config.toml
n_head = 8
positions = "learned"
attn_scale = 0.125
init = "uniform"
init_std_down = 0.0
batch_tokens = 131072
train_tokens = 749200000
dataset = "wikipedia_en"
MLP neurons of a small language model. Each row is named by its layer, matrix (up: input weights) and neuron, and shows model dimensions 64-191. Each number is 200 + 30 x the weight over its row's rms, rounded and kept within 0 to 999.
Before each neuron's rows, "fires on" lists the tokens most often at its 100 highest values on Wikipedia text that the model never trained on. A number after a token or word is its count.

fires on: "," 34, " of" 20, "|" 12
L3.up567,190,214,177,204,157,192,237,204,160,172,265,286,205,214,247,235,230,231,184,181,209,223,253,212,207,220,259,188,222,188,236,175,227,236,205,201,157,181,220,196,189,152,236,203,270,178,191,171,205,164,201,227,239,221,246,229,162,185,170,207,170,195,162,189,216,227,210,220,154,232,187,172,219,187,215,202,210,192,220,201,230,204,199,238,199,211,194,172,204,132,226,174,217,181,249,215,184,172,162,241,196,236,245,188,183,190,182,226,208,210,214,167,184,226,191,215,188,211,256,211,192,169,211,196,239,173,234,203

fires on: "\n" 37, "." 23, " where" 9, "," 7
L3.up1706,221,269,151,196,196,185,178,168,235,193,239,221,162,173,205,180,224,193,193,157,204,223,207,215,235,242,203,204,239,167,255,220,189,223,218,200,152,255,184,172,214,222,257,187,169,181,145,161,235,152,209,171,185,223,221,202,171,189,195,168,219,209,222,172,156,233,251,205,193,184,230,207,201,221,184,209,172,198,170,218,223,186,247,208,237,168,200,190,210,194,190,221,170,233,163,174,194,146,171,209,192,269,259,170,226,158,157,197,207,190,205,164,196,209,224,175,162,239,205,206,185,153,222,171,192,222,221,195

fires on: "==" 61, " ==" 15, " (" 11, "===" 9
L3.up146,274,214,273,186,239,237,185,166,193,148,184,157,203,152,203,178,136,224,159,170,148,194,185,192,188,239,202,246,256,209,202,205,198,177,190,212,179,190,194,127,191,218,221,202,139,213,191,233,177,227,194,199,247,190,212,142,196,200,182,179,204,152,228,169,217,185,252,188,197,252,233,182,204,167,165,214,137,147,174,214,200,193,239,176,263,239,177,186,238,228,154,160,267,174,187,190,193,205,268,163,246,153,186,175,192,173,223,190,203,212,185,206,199,204,247,187,224,289,175,169,177,212,184,163,202,191,252,215

fires on: "." 27, ":" 13, " of" 12, " |" 9, ".\"" 8, " –" 5
L3.up515,175,213,165,246,210,225,208,197,165,179,224,181,242,186,242,217,194,210,150,225,223,186,175,220,234,251,224,204,231,223,226,209,223,156,231,190,199,171,206,197,203,227,166,211,205,215,216,174,219,166,224,187,203,250,159,169,180,247,201,196,175,172,234,210,219,230,225,218,196,171,186,213,206,285,220,155,210,236,205,196,160,190,232,202,179,222,160,164,173,175,178,180,190,189,159,241,175,205,206,215,265,240,230,196,219,223,184,197,168,239,149,214,205,160,209,228,270,247,198,195,257,193,243,203,200,182,190,194

fires on: "," 76, " is" 4
L3.up734,185,227,232,191,180,192,222,199,258,210,305,204,152,223,186,231,192,174,204,161,196,197,244,195,212,172,171,270,203,188,168,163,192,195,185,192,167,185,190,186,229,194,217,161,204,211,201,263,205,226,227,191,180,169,192,232,199,185,203,193,198,187,230,192,190,178,189,180,216,142,234,150,258,166,224,220,173,179,187,228,182,186,207,216,253,166,150,207,253,153,176,159,207,203,244,203,192,204,209,185,181,236,222,178,212,229,191,213,178,195,223,194,201,180,289,205,152,266,189,194,207,183,187,198,212,152,209,126

fires on: "." 71, " D" 7, "'" 4
L3.up1217,168,200,223,182,218,194,217,158,170,169,173,221,178,237,268,208,243,242,215,231,301,262,227,155,205,227,226,183,201,140,213,240,173,223,185,269,223,201,211,171,247,162,170,239,149,171,169,231,177,198,177,217,213,225,147,181,186,219,197,170,199,195,113,156,196,151,203,182,160,183,211,157,217,161,211,220,197,195,206,159,181,189,165,194,241,193,188,260,187,179,203,219,214,182,206,146,195,258,221,177,228,161,179,190,202,181,132,226,233,168,250,169,225,158,221,191,199,219,181,161,213,203,229,227,226,181,222,208

fires on: "," 73, " of" 10
L3.up1181,227,252,229,155,202,223,196,217,194,164,288,262,133,168,223,221,184,182,208,211,206,176,193,212,180,248,189,203,189,206,166,147,181,202,198,227,171,176,231,204,229,205,246,194,196,211,199,183,201,222,201,189,201,241,210,213,139,211,199,193,210,239,190,218,188,190,214,172,146,172,216,189,230,201,225,224,213,152,139,192,218,186,220,186,172,166,210,253,193,185,170,220,177,143,248,192,197,161,212,187,168,212,183,226,204,200,224,273,223,206,201,151,141,219,184,191,183,179,185,231,189,190,241,194,238,185,207,193

fires on: "." 29, "s" 23, " Los" 7, " al" 7
L3.up2006,207,176,241,149,230,186,216,200,188,193,198,175,204,164,216,228,219,169,181,184,237,182,229,268,212,216,171,181,180,231,185,215,225,166,233,236,242,222,179,212,242,178,200,212,193,183,230,202,171,114,150,198,193,198,205,204,190,191,227,237,238,218,206,203,201,181,196,194,268,185,156,243,224,204,183,253,156,181,200,185,158,243,218,213,179,200,90,213,158,233,186,218,212,208,220,217,186,186,156,193,219,201,194,243,188,168,214,230,195,240,208,159,186,224,192,270,219,213,192,231,139,225,216,235,209,183,209,194

fires on: "," 16, " which" 10, " part" 10, " what" 8, " by" 8, " where" 7
L3.up1775,268,176,199,265,233,182,168,233,186,166,192,170,204,219,201,213,212,178,136,229,204,277,216,194,174,210,227,198,209,241,170,218,187,221,225,152,199,227,202,194,183,163,201,194,245,165,201,159,213,248,226,205,217,197,230,284,103,191,237,187,160,220,208,215,183,188,190,231,204,104,237,164,216,218,241,192,203,249,200,188,166,255,201,162,229,229,170,151,150,163,218,190,189,224,202,215,193,218,197,180,241,193,210,181,215,238,242,138,139,176,194,238,216,198,197,218,174,247,220,213,203,196,207,176,182,214,166,177

fires on: "==" 57, " A" 12, " Re" 9, " I" 5, " ==" 4
L3.up548,297,238,236,211,229,192,174,245,193,201,199,207,249,203,204,176,241,208,194,221,236,270,210,152,174,288,226,178,189,194,197,183,209,187,255,185,203,216,194,173,249,183,212,177,174,257,180,170,173,211,212,179,208,181,204,163,188,238,221,151,176,231,177,160,168,209,265,241,214,217,165,216,254,165,204,163,156,124,192,249,186,173,223,184,244,238,162,160,193,224,199,191,156,178,227,229,192,181,172,204,259,231,198,162,209,245,263,153,228,155,226,209,213,209,187,215,208,240,235,195,192,227,215,216,153,192,237,230

fires on: "." 42, " –" 15, " and" 8, " of" 6
L3.up1558,147,191,171,207,195,165,211,221,200,132,207,218,254,189,244,182,206,249,215,212,223,163,244,213,237,244,199,166,167,201,223,172,204,188,245,150,260,246,162,177,200,197,224,188,158,197,203,190,163,203,212,173,238,201,171,188,236,222,195,216,187,192,154,158,204,220,181,140,224,224,182,232,221,211,188,211,217,238,238,181,169,206,194,191,215,209,229,228,186,236,211,182,220,215,170,190,216,225,173,211,222,176,245,247,203,227,206,181,213,240,286,179,228,147,283,218,231,214,145,186,216,233,231,201,216,176,238,247

fires on: "." 48, "F" 9, " North" 6
L3.up452,186,194,209,187,185,171,241,225,215,225,139,169,230,188,204,157,229,221,180,161,223,201,199,251,203,266,202,172,177,195,243,242,220,233,158,198,161,189,190,250,228,185,218,235,209,128,193,217,167,225,210,174,195,223,181,184,214,221,200,185,216,213,246,182,170,213,158,159,166,222,172,170,152,254,216,236,211,176,221,222,240,167,156,190,210,196,124,199,218,229,178,244,190,252,228,174,203,199,158,171,203,184,166,198,176,180,179,181,263,194,216,144,155,174,146,209,154,156,227,219,157,192,230,224,188,200,157,233

fires on: " which" 15, "." 13, " where" 12, " 2018." 4, " 2005." 4, " 2022." 4
L3.up1297,213,212,176,178,207,216,148,210,245,207,213,225,159,151,200,196,158,228,160,203,209,223,152,268,214,188,131,204,219,216,216,206,216,256,154,208,183,208,156,212,149,227,245,160,184,168,172,184,192,210,193,228,196,158,194,179,202,193,167,182,205,222,224,208,205,219,196,147,175,202,200,198,195,177,190,223,253,209,134,151,190,215,279,193,246,254,148,195,198,146,188,183,163,189,203,211,223,193,171,189,239,194,207,208,173,188,218,217,196,152,197,178,200,207,175,222,268,169,238,232,181,224,233,204,215,226,148,238

fires on: "\n" 23, "’" 17, " ===" 17, "===" 11, " [" 9, " ====" 6
L3.up1909,219,248,252,124,204,215,190,196,174,171,200,188,208,261,187,163,180,218,203,212,217,223,228,234,242,227,240,169,179,129,220,179,217,194,216,194,187,228,206,131,251,207,188,221,247,157,201,182,236,226,189,195,251,205,204,233,175,212,203,179,180,191,197,175,229,186,193,206,250,188,188,205,253,233,193,180,178,172,195,206,199,217,145,178,234,208,237,223,224,184,162,209,157,201,166,195,222,139,249,186,204,186,248,227,179,286,196,176,170,226,186,252,196,252,193,214,208,232,210,197,205,222,217,179,212,224,257,241

fires on: "," 43, " with" 7, " built" 7, " which" 4, " roof" 4
L3.up661,203,239,211,195,213,208,176,250,166,184,206,163,163,213,210,182,215,171,254,197,231,178,205,167,191,109,154,279,219,168,168,232,223,251,213,230,219,175,200,221,157,203,222,238,256,209,219,206,185,201,225,175,232,173,217,211,144,183,185,193,200,206,216,200,200,223,237,183,207,134,206,162,246,214,208,208,222,234,190,299,168,148,167,200,207,225,164,197,193,205,154,278,195,167,206,137,184,143,221,238,161,159,194,181,229,193,197,202,197,202,233,167,185,180,259,236,198,192,192,198,243,204,221,208,234,183,225,220

fires on: "." 92
L3.up1519,186,189,206,241,208,163,247,251,170,193,176,239,181,162,166,217,207,179,194,241,191,177,203,245,222,239,199,184,201,125,211,207,203,218,151,164,172,197,225,238,235,202,148,209,200,165,214,230,194,160,150,201,250,180,181,200,152,261,208,177,234,190,223,137,175,174,178,206,155,161,159,153,213,214,202,204,206,206,174,138,150,159,199,188,198,232,176,251,187,183,246,226,193,199,206,235,214,187,191,213,189,205,179,254,201,179,200,217,246,157,183,161,165,211,245,215,219,246,167,236,211,160,163,199,174,134,212,189

fires on: " |" 32, "==" 21, " ==" 6, " such" 5, ":" 4
L3.up232,177,225,206,205,240,197,170,194,153,166,200,188,244,240,206,168,173,187,187,255,241,157,154,196,217,230,232,235,149,220,231,194,180,258,180,181,203,185,186,215,223,208,216,260,248,217,185,193,216,193,208,234,212,156,212,186,203,227,222,185,204,186,178,189,182,161,215,212,207,158,162,218,174,190,180,137,217,209,170,218,179,203,213,159,178,164,201,189,144,222,248,169,261,195,198,123,172,243,191,161,203,158,208,190,176,199,189,201,104,225,152,216,171,164,206,254,276,201,152,228,260,211,244,205,222,175,165,119

fires on: "==" 45, "===" 25, "\n" 14, " ===" 6, " ==" 5
L3.up841,202,256,204,189,236,216,182,203,148,157,214,222,160,178,181,177,184,207,217,198,199,244,249,193,235,220,192,181,182,186,201,179,237,174,197,217,221,178,224,189,210,198,148,169,157,175,220,177,193,204,242,196,241,188,218,193,178,268,190,186,192,195,186,182,179,197,191,203,166,235,181,182,188,193,200,183,135,153,204,252,241,187,203,188,200,200,245,189,213,170,225,167,227,149,190,176,241,220,242,220,284,234,217,185,184,255,223,165,176,201,184,244,172,229,243,198,219,114,196,152,213,226,150,208,221,225,163,208

fires on: "," 75
L3.up306,218,209,214,202,170,187,239,249,261,207,183,238,177,223,217,190,169,231,207,218,172,173,161,209,212,200,212,191,229,212,161,187,167,234,249,205,186,130,205,211,225,190,220,201,207,191,223,176,262,229,189,207,217,236,246,234,161,221,253,186,163,216,197,165,209,161,198,198,227,124,191,171,213,264,204,213,122,264,213,147,166,197,201,199,206,187,198,186,171,172,226,136,170,199,177,215,212,168,165,224,321,213,196,211,161,238,273,195,176,176,157,174,184,236,181,234,213,226,173,204,223,192,168,137,202,169,246,148

fires on: " only" 50, " $" 12, " $3" 4
L3.up666,226,221,214,223,213,167,206,196,228,179,250,151,196,192,223,214,240,230,181,193,190,253,220,100,243,209,188,234,273,188,205,176,186,186,209,165,216,197,244,207,264,101,160,214,203,211,199,195,188,224,198,202,239,194,191,179,217,187,209,160,236,163,193,187,236,182,221,158,212,159,204,191,183,226,216,202,167,168,218,213,227,162,235,223,202,249,227,179,181,201,162,154,169,184,177,171,179,195,226,166,195,217,207,174,168,163,230,211,223,168,155,219,217,197,201,185,184,201,137,192,200,155,160,146,199,224,219,211

fires on: " lead" 11, " led" 11, " leading" 9, " main" 8, " win" 7, " con" 6
L3.up422,188,220,199,180,155,254,178,236,229,174,172,245,174,169,197,224,178,192,231,233,181,172,222,214,211,204,182,192,155,219,209,186,130,203,161,205,180,140,208,141,195,207,217,210,159,205,186,184,195,265,171,170,174,219,181,181,160,237,212,217,195,242,262,179,148,227,215,207,223,184,178,201,201,169,189,172,110,199,178,148,240,209,200,189,215,200,187,147,132,212,189,235,198,170,255,216,152,189,265,223,193,222,152,210,203,225,179,184,160,209,160,207,241,129,258,209,207,213,206,299,225,234,199,160,239,269,208,201

fires on: "," 47, " then" 5, " where" 4
L3.up1169,275,209,237,217,225,184,236,181,215,188,221,193,182,213,166,190,153,239,192,192,122,209,197,209,190,200,188,167,189,187,180,184,199,195,216,145,139,188,167,203,225,190,236,233,259,169,227,186,205,236,223,176,205,145,226,179,189,199,179,157,179,194,216,228,205,229,170,184,216,129,238,136,205,217,217,227,222,243,187,164,174,223,170,257,194,174,226,210,245,192,240,206,158,134,223,237,230,165,202,197,249,193,230,245,187,221,138,202,193,162,250,169,190,227,195,221,201,191,211,276,204,199,194,165,175,284,158,205